Part of a small language model's weights: vocabulary 1724, normalized queries and keys.
MLP neurons of a small language model. Each row is named by its layer, matrix (gate and up: input weights; down: output weights) and neuron, and shows model dimensions 0-223. Each number is 128 + 24 x the weight over its row's rms, rounded and kept within 0 to 255. Numbers have three digits each. A neuron's up and down rows have the sign that makes its largest values positive.
After each neuron's rows, "fires on" lists the tokens most often at its 100 highest values on Wikipedia text that the model never trained on; "fires in" lists the words (lower case) most often at its 100 highest values on Wikipedia text that the model never trained on.

L9.gate229:161136136141134154110117156155114155136110186166087106130104133143107152116123152105132110144138107130115112164110123137122168105142145143111119131132109093112130091150143109131108126119119142103080138149123165134155133112153142136181137155157158126125095127121125114160102102137130147103115143078085128136117174071071161113157079139107118120146166153158137087177114123132107123097132103126106105152129152105105117157189103117102148157158086143152185071096068142114125149076106158112107104141141131118132120110154126123123136162158125141130155123136149112137146119106136126169111099122091127119118185124140143137115163102098097140092143123130139140110138131084088151111143
L9.up229:153151115129126138111125130101124135159147114156138154134109115128135105130117155136090127136108077104139131118182127130104077131173070141118119107133145153129130146117098117139173188099061162147131073067100108137124111124128171111116103183123131151125129130124122120154105103143088149170122114092143131106110135151080135159142136110113147099089164122142103117183073128100148153183104122140137109164088154133133163149174148136109162139130129143117135157155148134145118147146167150097165124119134144105155141114123132125141119127148134103128141155112121117067147088105087105113128163151147085138112111106135153157099117103132116132139133119146128085133136104095133116122106
L9.down229:116132134136137138148133135128149132123116105076136154141147161130133129111129132116134121103119078176171147160112113125145122129165133121138155131093109133112149134165134106149145130112081159142129162131111134131108130112127140155110121157137155118151127131154137122110145155140151108107091151148128107137137129132109124065132099090138094123169093139175115125165121176157125106140126124104134088067115124186106143096103165100103152109136089068117141110113133117096091139119155136144145106114150149111141192132159116125135136178158099095193224138171130137110122119101158150124116120150117120117121131139107148146100108119175100160128137110125101127127134143076134140087112
fires on: " of", " and", " with", "ith", " or", " as"
fires in: "of", "and", "with", "or", "as"

L6.gate533:148165105075116095112111113113152099137167112157109117141088154122139157130130152142158109110121112135079110162118168111123118112131096166132124118079112104103097105126169105093099112133151147106147106088103138140080123104102115141169124171099139154139094128103128146099154131098160127143117134139119133160134124140127148144142108166155112110073098126078102198105103137162090091128152146137108164137146134152103077159110135116133088131122107113069105075145153152150159134143117155125149145134121147110134111097137161152174104153123156083115128131130143143117110127156144147162111103121132115135130169137123106134110170121109143112123142096086119128167096159148110129128135
L6.up533:120115115108153110169110130169169164091174130108129114139170126093078089132125196155128133163118082133143121139110081093143135163118168144133085158128136138146058099105172130136127101123130105127115119154109107144102136149145124090087086152092125177142134114119075094171127133113163132105142127162140109127179150108131132140106106116123120150139127170112136133151141171107089143128179089158132134112135108095137152153157161110110135098177136129142103164138161114139147145112147092121138105118127134091111112128118126157115142136105093136138117131102143125129106140158120141115112120091147149118113126138128110127088133143150119118165131123078126083149095104150156130133098
L6.down533:147114151091115125134129132145050129113138128084133085130068160117119170113132124159109139131111116131144096151103150133112079138130109114121154109141099137125126114150117152120119123147141147095148156137102135111124164136171124075147128119117126121159115122098121160095142164143138101174133115154091129169095106131142163133107142062143120138100146111115101184157123101131127126133105116142131111131117070122141143151102100120116105096137167105137135129150114139129166156117133155085137091104120112148135127109142117135118133093099045163125137157171130158085128172145148128142107125113128150123162113129083125133124134144179121092129147084097129146168152161087115105148106
fires on: " to", "pl", "ro"
fires in: "to", "wrote"

L5.gate211:148120148097136136140069128133116168115178140145124151126123122127099122119128196132139148176159125152110098160124126152082125142131118122170116180154155133123126171101095096132118164111145132127137112080147105099094087126124152124116164166107111167139124153104128090083137085141125119162120110123158147105131081115136109103145088158171116126110131143122121096136169144105126125161117164125129124117137133144158096201086118123141073149133149140125160138151112150147126127127136104141189147121155105165146124151134094153153133130108161124143145137121129136081157137088119131126140099123126146110153157076166126126154129110140137142099114157150105111120091138179121135155116
L5.up211:125156104110156134150101132124153152123095118132131113086168138122119126078093144148114097122088086112154078136079147092122159131116153112113087161100122093119093126128148117124107080125115171148137141129083088139120115091138100180101139137087147164155127144123139107139154076081121119155168109134124112167132108131170123130091121095140118175122160126105148143135144107133138142093110155127169136141117119115161152169182130147162098099140138115164085118120132127131150182086116118106128132109128087156122124137141134120138164132139132126145170151093126111090105099134141162133123125136096091125153124108125099113154125107124138152105083095170141151109138156125107120151155
L5.down211:139147105136133123085111106128117101140116145143143116148134150142141150125174070147152119140103114111142126130145091151121143099174114142117140085108132160118103085115123143097136135169162140182115158175107141120185091155145127120131124085164130120139119157131102105145159120168141112135112161181113126114151135129127183137143125103133100116114159071151131137151131117185117093100124109147151147120117119116147133124077116141156136169162153102091078144099152112108106129116145139161082123125125151097150103094124112172097148114079162113114121116139167120156130126123147155155161129097152172169109136147147100167121141153127118113162124142102137147130161127116146089120162
fires on: " by", " to", "at", " of", "re", "erg"
fires in: "by", "to", "of", "theatre", "allergic"

L8.gate642:139143085084102161136149126136150138113126133160150118119114115188157098151094174189127099135141157134126123153142151080099123134159161141135114159100145129148115166116177106134137115124127118143134146145144131140092095144076103112139131127212125120141100147132157118141138172076130102110131116142138154092133115086128142133174084128102164139098177121113089134114080174159086129115115141134095124112118140159143149100115100104165162135146147145077114097127145129154125145140122119150138138154090164146145149133138123122145104167146115154136134140084123118140119103124129127100140141099120133192128162085113099103141118130119105130110129144127119091117161130102123101154144
L8.up642:165129120149117157104158134124110119109102111077152087122098143107129097156106143112094129111121135180147155118145097160170143123165132109104145153082132113147142144150095127105175108118100077115114104084064123135098139139085130131175119116160180093120151133111135161101136164124119157144139147152105105089118109150124157128146162129141160089131096148112124112154094101133129112119128150117135126090149114112112137140126095146159114148144106143133138135104129187129135091149158128124122063142076130126128140103106141119131118111116146094130137114134143108107127120093081137152127115145095130190131157103111098161142150122120112128139132147143076150116127078135089158102174
L8.down642:177076168096123137125085144123145153115117110127125116088114178141144125143133128149140147109144127138126102162133116121136138135130129127131067097090174123126173151132108113099111112153149126134149153092127100143136146101096120090110066170139164114135110112149095149097110104133155127116102181124114125101153150136099118114140098139117161115131170070144115129129102144117153121108091107119171143103143151100095113092109108120122148089125155129132146136100116092113156152097126145141100113155158147175143106112117137115160135098097121130143177166132111137078117074134113132117156172159122122104085117129137134143126096143143115162109144123144194124130105136146139116186155
fires on: " of", "isc", "ut", "ett"
fires in: "of", "wisconsin"

L5.gate46:154143093129118140127096100092131142141124085143143120156125120134092139114116115075143177120124140160101122117166105123129145086165074091121160126143116164120133113084126137091116100114163138128122141129122108152103124134147113111127188140089152149119119134138093146126098148159140137113123151121142082113130082134079165137108132125122086170097121100115100104140089156139092095144115121115138163129143122110171081153113182152134106099133090144067120118129100152124172129147117152113117120092124112135098126182145102152125112136115127105116117111147116153133130091190148130170078107120125149136118148149117128146115099116137100168138151126135130130127162139135111068109079
L5.up46:158161123094095139188102146145147121160160154123119138124079117132131087100139084135157129129172102161153136127101094121152133144158125137162122131145166119149139134145145092113189107110100093109121135114136127095122141122142113121090118172122102152113142149131161124075119136129132131101167144187123096173132137098098119120167147155143140150157135109085104116126160125127100106071133138130127163149179117102107114123158139109127137149127145129063081132143145146140139131166109151143145087122155136156152144102149128139107147152080115131178094118106110127165118160131139134107130068149129152161127135122166127136127174160123121143113153136149173136135155128138148102103133
L5.down46:142148135096083124113133120116114173114145111110117116112119171179141163138146159124080133095090169089147101091095141129135136096135122112085172119089120092176072164102099115140098161136126158113066122177139121110141132151136169161102087123132157139128117108124180103137140151113117128124111098180152137140141117103165135111138144136170157140112123100089106166078123100100129106112120142141134102127162138102109131131119101118117137093171090117136154127104149127109133084119103140127167119121174163107137094123101129124137097132090136156132115114130103107132150141140123146141128095148166098143112074139124100101144125166127139112111123138106133145159111131111100116162139
fires on: " to", "o", " in", "er", " into"
fires in: "to", "in", "into"

L6.gate542:122128132127156103140090146133143181139105130111127115092088143087124120087104102109102133147142151098120109115086125134130152191114121147081113167126112184108144172155157174156135149097143128093137146129079096146130086152146176148140151150117108112098130139097116086137091103130162141126127142147106101136131154093135123115126121093130144109104139123107096127103126102161126142121131147136102082121099153126127085174169132138140145137149152125131130121143127140173125143132138103125137133122133127132113096108130153105101088123161081155117128172097085142126126133101162140121100138101134143175127144098111138174144152180099093067137134168164162162128106114103119125114153
L6.up542:151155143178125127138130110140146133133119149080113172159105104132119134125113126115119114153097135126168168178140126127127154128137123092101103106166104127118159108125081164127118161119145153119097154093179129145117136166138161109139130107134173103115115157171102103080081148110114108148108147122115147127145148132137139093129116116148142138083125122121085144119083155106112124117080145173143123113143146124085111106123115110160114147125128086138117156126158147140071152171119082113143159125143140124152132131128108106074096110162120118168145131142123078110128125121105108130172171197147108131105105100076153117126124150104113086119128118154151152098152119129106108103102
L6.down542:141144158128134148112160178119090178139144173159135146128150145146191098118160150105148108151137105080131155130099107112125155092156172095127133098128115141119118105152090139135112128134110102140115147142143125143083173105119134138074092122084116138125070111158135138093110159136141132150148119123122092171146103127101153125126111139150115187173116102096155148137131123150157140140138159121192122086102127130113117127119124127127143186114135154110140119130131094092136145155115145144118121122136118139120092095090146078108107127149115119147174112131098090138119151170129142139105114158144126133133114143085074162151102102132098114098143158112146153120137125117093114087121
fires on: " of", " became", " as", " along", " to", "ted"
fires in: "of", "became", "as", "along", "to", "appointed"

L6.gate574:126104160084118101153097097167150089152154117123098197081142129134150127084144151106128132133146144130138115111149145166126134127164092113118127160113118139118196154130134115119067123136152110146154148123117143153109111153128128140141110147139122171159069095145102126143123146062115111161127150110169111091102111161122176127140093107153107101109142154096112127086161140135121114168097109136094141173103111136107111158160100110133110120113116094088108126111133110097141116147131127182113168101111141096155141132108129133129173096103124116137148145144125090113112135070125124121149145108145117136132122102118161143139138189119125127127150093101145144104118115170136113123130
L6.up574:144105112114144112166091167130095101169153146111129135110117159099085095107147155060153134149145155102139110147086140132170136116109110172154123119159148150121134138154132146126107108125157147140129141166139124142106138105086151113111130101115131161164077154127117136116117099126172144152175136130122106158125129119123168108156156110154133138123136118164110090086096149127081174096132081143108131175105128123107125153129145123135087129124126112121116113121138111126164140121152175099083085170143171118109127114099160106154093116115144144166127163123112155104120197148123107149137103173095097143129116176137134132118115127181108121113115119143152118121106129119160141149143
L6.down574:124142124098110148128124133115114138139110140102179138139118094141111152112128149090124111134145122138164140140140173127106117128133142086124153138127116118128111102124095129157094161132152116125132111104107138134112145161098162071095113123122146103119109115131176111155143098134085117144107131151123130168152083126089117079131111139125151106151124119108159120089153118110120105104128113116135114080169141072130160098080118124122093070147109159141113100161192152138149154104130178102131098137128136120117103079114148138104125113195107101106181114177110148112103135133125173110134140144133149159121097146146100161159130139137117087135156176113117131129136089166088111092131
fires on: "ow", " later", " to", "ood", "ater", " then"
fires in: "later", "now", "to", "then", "good", "still"

L6.gate215:127104161102113147114143142120116135141168148149133182163103144169125189159088170105147080101157137116095116157121165099133128157133102131159102159100158190107127114125132094083178129092141143119161088124145103166113091118116108148147142154112160108157168127105150141119126133118111123130123106165143113108092171133119104137104102147130116124085117120137133104138134157142112153118139130182121095154113164089137141148125114123116120130115097092152131165100075150106123123139100152114090092172168159116129165123115122113108119123153143135117100122140087128122128108088085137111109151099133121125092138130148172079176121135127140134146138116112148102132141130088136096122133
L6.up215:147135089130111069141100136089131190130150120120105127126121086119095119109132137138102127071105139121105143136105142131114117119133159104139130153139127104053149206150141136149144109107125128138140121086126117140135123098125155132113107179119123115122112167097103123102118131132133139148125125121123119143075115166145124137102124130110103166109148164109148121158132133168159131150138163117112158116129112137110098101139153158121124161126114158122165142130128127153137123080083138072135117151126112168102124100106139160120127112129119105143143160121154164118161091111123155057142135127103125126135142085188089150104119126180168154131154164137136136106080095126114164161107
L6.down215:099139105126125133121152109094145105120129095139127125128134094074121129143105128165147081084115144134120138123145139124116092121101119061114119168144122126131088137144169103131140169111106101127146123134145113142132099105123141157117127098157116117137099114170117110134095121112135120108090145083124119115165080178129175102118146105130125133142118139122145072139135148144109088157151110118131130162132134156109147131163123119131143099141129159118152161167111113145084091114174109142130165127105087076166166143148136132131147171128127115102133112118152173120138170194144107118144126192093117153128147171143105121161097162103167150128108115108102127135114117130084085101122
fires on: " to", " of", "ed", "ul", " bel", " and"
fires in: "to", "of", "abdul", "and", "started", "believed"